python train.py --intermediate_size=640 --vocab_size=1024 --rope_theta=36800.0 --tie_word_embeddings=false --init_std_qkv=0.0438 --init_std_o=0.0109 --optimizer="muon_variant" --learning_rate=0.00839 --decay_shape="cos" --final_lr_fraction=0.05 --train_tokens=129900000
MLP neurons of a small language model. Each row is named by its layer, matrix (up: input weights) and neuron, and shows model dimensions 0-159. Each number is 128 + 32 x the weight over its row's rms, rounded and kept within 0 to 255. Numbers have three digits each.
After each neuron's rows, "fires on" lists the tokens most often at its 100 highest values on Wikipedia text that the model never trained on.

L4.up7:137173117131176125109113122167210103111175088129129144139126134109099149092063187137157122117146174098105096114134154155147099118108139143106084143155081124113126101130088120119103138113096173122148185145150117157086096155088119143113191197114107173140174173104119099096079139132094166125070131079146182102155125191141118088188109118169086112102154124191088135073161160084126124137118112173143126129096138112112088172156153124202189048112109112076051079138148121113119149158122091
fires on: "\n", "her", "ass", "ook", "ist"

L3.up393:143206086173124130147105108185046107063104142137102168134061091143192142083128157090154108133158144178135126139114071096091134160134154155151172113160145127110114089145111114128191170125103073142119169142163119144159118158132138056161139081125129130151105025099128159129107184139097153139155069173116077131126100148117152131118122107125186090130158120095108122107131111137139141140122110138175063079099118117142117149142156075128032203138131123133186145083131112119147099135118127
fires on: " /", "rit", " in", "ion", ";", "ill"

L4.up340:160144145094083188100091101101091072139100077133158154124136124146085133126075187080129168124094172102111139078193100158141126144100177149103071153139090133152178145163133101115081149131145153133174138091176120091076102093140178108123138171164189150133146064176082150104055144172104099111130110069144109097135155135204132138124131174139095118118099135150148122088164122159158150121150155135202124109204149175083080137148119076126129142156163157128076140125107133107083140107124160
fires on: "\n", ".", ")", " |"

L7.up145:167087191152078124094148109132142112141119133099104140092161132151095154085130085152142102151124056113145157115124097141115110125067106146142196143094117160088186146113121163103100120231135156077171143074147158086110127133157105057126116093112151123117190137158137160141080151177083184132151147082209107141144084174081153093163127082134099139106139096094101121176152095178095134121101116149150089200097159163183155109136136144118133131084085096112153129133149098114125180148091100
fires on: "0", "2", "H", "N", "I", "ven"

L4.up335:119119203070109140098094107076157141184110139177144164132081089170089068117165150038139160171122085168100111121084136154207153108076125117144128107107152175144128131176150090175130123122143136114074114086165153097109097149151149142107115164116070150103135171130119159106117134092100187141152135159063112101148133132144086180121145134083140105102149135129080054091159156143156148114125130099113175145121068131152142110183087145108152047166169170114109142095170097096091111125125129
fires on: "e", "a", " Te", "j", "ation", "oll"

L3.up596:136084149107119184114104134148124184167146199190132169108102141112140107085118144092078112076126129142107133136073074157112121123081133090120141112118162163231124138103157131170119119084142158106145130114160123073076125155153079100107126122129082185108164084180064147161137180122117126163145112197122161117144116114165122170162098124058184130069090144083097065073173163139123103148166084131112109101138116104104106131128141182126129155111149155112167106101163175113103124108059145
fires on: "m", "us", " /", "e", "o", "port"

L3.up36:079159086139112145139146056162158120104127072160065123145171078120100173122151108101115156127132126149128103164101097122136088155111130111108126138185164117115129118146128131138161184130186141162131123127180215161136175200106098126152151150114080130208141101122076149150143110116121078130127062148141132156147147112117143106151063208152066127102146125139141150048187138156121153133111103075123094066157190130143089162137107089083132127113099087142110134066154090160088118158100137
fires on: "or", "ud", "ur", "ion", "ey", "ition"

L4.up418:163116076161097065167160104052144126139116154128141113121193169192121112161154142099122041148155146125171083143133118151150151105089144161118139126077097149064114180141098097157100166123081140183135089099143123135136108091178114207077139141124151153153136095121099152136144111104108106155119130125153129130132142065174151137177146145129141061167144151123083160126143094116100158115112098160187156157051113103132154115099159132096092059116057127086100147182116089125169192135117136
fires on: "any", "ld", " two", "ew", "ome"

L3.up337:151179135154102101159121099133119126106137210155177140142119117120121181146120086117135104140155141106088141099101126088125143093090147123089120180116202124127136126136101099155076127088092117214124132194151151174115141145172166114113164094130114143199114073151115133148089116110133147181156109153167105143099090109070098130125058118207123150119098102114037121148160111116133139114099069138123078130195126121200128175106101133144089177090159108136168090127075196125158140151147103
fires on: "ur", "us", "an", "ight", "y"

L7.up240:139130160144157058129114202151095092095127162076137189169154121091093101166155186072143087157142121145073129094109138121138143162106154105133108147120141129165091091111189179155124182152062112136089134112197101140138161132123117146084149074187140176134176153094103099143161128135128156129147129066056168140183123113157127066125161147145165064145129129134065163135127107129079119144154123123052122149149073144117076127155109131082156145086101103111148088160097140160158171145113134
fires on: " o", " le", " O", "ro", " E", "I"

L4.up199:132133140112105172124131123124098155080130157092130112095159141152103131140120164107170146081122073050043092086136090131117117100115185125113093104131117136133168170148150092174132139116132188041131163139160131083087111133131149174077107133159145156114131108113122151093108111185137121085116112100081126109142114092183117163167160165116097151078187129104071132120175091136185100110140164127201150168145164242129147131145139076154108092158092174105118123159071138177156125106134144
fires on: " the", ")", ",", ".", "ation", " |"

L3.up311:118148082125121139128134125156177134127115120092109071168091099144097132139100170088136108103141124184146127097138114161122169148117189149113085137149142113187133115144159120105134097104175189108151038126070120078127120140096091176157122140112114115095171130143085144152090118156091231174099145129105128140154155125136137149086083058137172131139159146150102039105140120109084118145122195164115149215065144164129161125201113148090115127146145142115114126110096177069076131125156168
fires on: "y", "on", "k", "er", "her"

L7.up339:163133108151093077138111184107140084171111106062147175109141162167146134109145144128141136138172100094124153106106114112153185090139138137131134158101151076180117119088128113154090169141102159185115136163147072106161143143135144084087133085116124123037188127150189113099113167137129142066110069117157134129108092081129142161144160140141159091085141178128107087101118099158159124130137102140124131157114122152064145185145071067122143158104231088122096139126081100128119223138133076
fires on: " sh", " O", " o", "p"

L3.up552:156107158147149084095101151110163172135150153153131105153090128111115119126152142090160126181066118198153228116105095097154107113114224111138118124115095129126105126084077127162115129124147141066062106148158141118114134078159080165117127091127081152109121136145128139096122182132176156150140177158131156085157094130179065146148137106130182139069086129104084036156174116124171096105155111174180121108125088053132132153161132121156164070161123113147160095101157170116101115130130125
fires on: "ast", "a", "port", "e", "ia", "ac"

L3.up275:112104151088096151093153144153088147114132134151128131104151159177083114112080169107102188083070126049060099068130080116165129116050205065113101128117141175134150148126117104144131133159111179150158162137131098092100118095132176127108126149126148139115171083175087147119047126151074101130104127121139113141167121123132145168153088197191097116129120114153138111090150144145167148125115143098160146130188138188024108116159147097146108125078080165125151142148126145098115090156102112
fires on: ")", "|", " the", ".", ",", "'s"

L3.up294:126179130175126121108151116175140146092084085127123097192068070099134167124153091110099132168152112162131114146159119117088133116129125075118140145162085126163135130117098114136116178125108101159193143128131103149185113092095075101133122111118192081137141083108103102118150128123102093171147098143091099138107155104132115082104139155183201143176113195221167155110119134120156132079145077109140090041102164101167090149169136123157126194137120096191127150095105095132164137180061123
fires on: "t", "ill", "ion", "ate", "ur", "il"

L4.up579:172112123167061170116148167106110116115059131151086120127163176064137151107177169096134060111208097129048110127191095117092160136105149141096114130164171135098136086120123152112167110163130148167187116154116158126110136124120195180106058103164091142152144139154145100176159188123116166163111150144136125130149101087138167157150110141143162122166112085092137103115120155134179154141106087128082068089077106141140178147137107108117131139067095096115141158092105051084119168118146123
fires on: " |", "ro"

L4.up112:159139101095104176133159176120114111106076185097159128141089178161120129152120175129161100120140122135149134099187107106163166158087149109118160133137206154098133163070129096099097082169114201131203121089113060125103151112104125106103163097131122070045186114094185133161100146146100083122133110101143108068113122112131137115149146084150179138135109112078109110168142123136195083095077138127111100147137102087157200107099184116067136126129109091180142147107119140074147154116157126
fires on: " |", "ig", "ur", "oh", "h", "ou"

L4.up551:126111126098093137125072155162113123139030045118102186137120131167036083119084197141147174194128159076132110122178116140188127139086158101121094105161031142120170186168124155114144141135119139150104165108129143123131145171141127114099135121136170197126104096200130147126155145128137172119144141112157086149114121081204155154154112140154114124133138118129101094083198127133090120110160124130125073082110144160070106153118145065129087136141123121105093107133129145136121177117138153
fires on: "\n", "|", "."

L4.up474:085153092091180123110141130114111116117091179149131164119127109120143135148126148147139120162156129158124106122142165131102134046066107075137152145047115164059142086134073124085090128095109148158102136066112126148116141108116159087112143121155118172195140119157108101196173112141144177111196095104173213162118162047111126141110107126177187135082151145115109135136118145064097126184073111129117108115113179068154152135149119107135124141159118172164076092160100158089100187133118113
fires on: "\n", "y", "ight", "e", "er"

L3.up349:115148132054135149091150128142099115129136102091134154089151145186089137124071165140119214123074149069091140097180087168179097082054202087109068094104093159137182104164133098129126113159126155170175140123150154131119121096110176127108123172129127128122144119158085142094059102171108102096124084094163115101142145121166144170145074157190090105121119135145090104075185120136163142135111134156144175120178153187056106142131095081123104108141086142147124108159105148144109094142114108
fires on: " the", ")", ".", ",", "y,"

L3.up140:129074118125122092152138132095165122157174125164157136212170124127157114169107131194131135137160154124098115074077096170139113103130172030150143136082111129115103162198157151088120069164143062098115068157136076114140173084054151129104110147134155134148129155147094111176049109110166129112140088153127139073160100138165133113063109093080107098149118104130091101171099112103113137099107131102165127125164153134097143181076157122193104143150086170116084154141160144118109144107151159
fires on: "ame", "ur", "own", "ost", "ed", "fer"

L7.up1:093156134118141124097108082097076194114137076108139158153192108107126166182109133131151102124173105089152090154126108167108113132107149168101085049138164036161154093138139090117105120123128117102121101112067143086144185118153119166087131120082113135103163128076180187117138147198128156120100111097165153169129166102149156133134123116113134126169148157100205136115176145179096206109127108101140062125097132095078073110100125142106104143182165122126164136187096136176102100112161150
fires on: "er", "F", "f", "ad", "ra"

L4.up577:125112164122147126110111116108062083171120120092147131150091084120164114123171164111084152127173089129120126124177180151119143129119153117150079125130121202100127068140150127188111132071132128153180162137147134158135096133173092118101154144123126115067118105130091129129111145130110153159113122194097079124088225127154121094107110138128102149134104125079127126096072142152074086183057083183098165138069180115147161179198150092135084133074086099172113151193145120130099165129114176
fires on: "ent", "ual", "im", "s", "al", "b"

L7.up38:146102076108100141122087136065175144162153111113163115125103086156128158155143199134126210138126129119136077125146110099137112130142208155140101128153097136171107116098197119171130108102148154199163169079109106122160092125167131158101149191095065073149116108146102087179097124163068088111131128136169124070093168057143121098095165127127123178072133095119136137073156145138095120103099131113127090162103136116147124125117101141155131130115058090174147142148142203160108193093128169
fires on: ".", "3", "im", "ent", "ir", "os"

L3.up556:090086092167082050148103138154152135107180187165128138126189155147110157099065103172095091187131081113124071101081118109080094112110152169136156197134132180110126136165119137126111162127161107081083180127120164177088126168120122179153188130085154116107144101171146136105094170147114113153155127120124170170145087132160140123119118127105029143149087116151147160164052159128146153112150110142193097148120152146106120115140164157104140066102109102099127138156179125083158133085090136
fires on: "ly", "wn", "en", "ge", "l", "le"

L4.up185:135116060127122158159137110142202165088213160072113098132153148116171122092129160186184148124152135073117085134159150138105100147171166114112127121100105157109162181129124058137115150179144109155107100143128105135108161056113152092057150124128128143151090137174095142150127139132095146092073074108146156109109105144207083170102157077138108162151157161185084066106111154089109121148125112123144184132131139166109109162092183095130098069136124139163112099209133130129108116104154097
fires on: "ed", "ame", "ited", "ver", "ld"

L3.up261:149150183099144111118100132161111081089123114144139122132094168094080167162112127215153173148112126104133211060096134107151175125112127116102101101166135175151095083114113074078133157108122175123120118179141159137116070166173096132159145194091084095152134115153117051086081136106163185174113113101167126087159133123095095161106064155162071095125160156147111150101089111102130126128166079155103100100105097118153116144061071106116152147114169113073168090150134136134166145116135152
fires on: " form", "us", "ur", " spec", "ak"

L7.up232:140131064091098085132105097145139202141121106148067046138162153104134152081081160156170145140095133139128142057136148169117148125150120121118093095121134099115133164137110075188087112128147157062200124146135100097133143079057193170126130162152078121119072140102109153137085132139154139174135114123146099184072153122095145145119197064093118126144187126116140141092142127129107149129159138142096152172095137108122123138147087129091139095098144140080217187107080131160119113180153140
fires on: "er", "am", "on", "ron", "w"

L3.up284:191213078086138119146093103151154120113175178128135119160130151137119185128110168159144150188157161128088065098118158172101109108127155092132114122243128080102118162152120150124117166099146152106110104135133143129122134120127168136172137131168145118153177143108090113105154206086113161209151139091111101087160090159139126096065090127121137112110145117128141122143123113127099111077133064128132117092100135126068140132098096101136118147155160070117031148162158069068102142088114147
fires on: "ep", "ist", "orn", "ther", "r", "her"

L7.up506:111116113172139151086103151170166147138096130152127032137126123106190127182140146097163134104152111137095085103145125122105202134069113108190099201144116100129069112132112123167126154124125130097143062107115125136143114133157123162124110081137087207118129116100093097165176189180110096116081145095118155077106107093179118153097157102112162173166128137127115105141165148118142107101167081148128169111131174071129174161081093159172146150149063150167160127114072152082117188080127118
fires on: " be", " |", "t"

L3.up283:131174169160100104117167166183122130060133132096181130132174113137112164177083053157157129138210138123162104118135142194101171107148129127149148110088074082088148133152112173113179123118110130145124164072121141173109184129054043130102140119139168099134119073129185096116160128145099093134158141058173173109113136101110063103158082147122169160141154156159112117128107121155142150122115079080089105108146118130168130094096099122115153127111152107190089120118142105153131152156114049
fires on: "m", "t", "l", "ew", "ill", "od"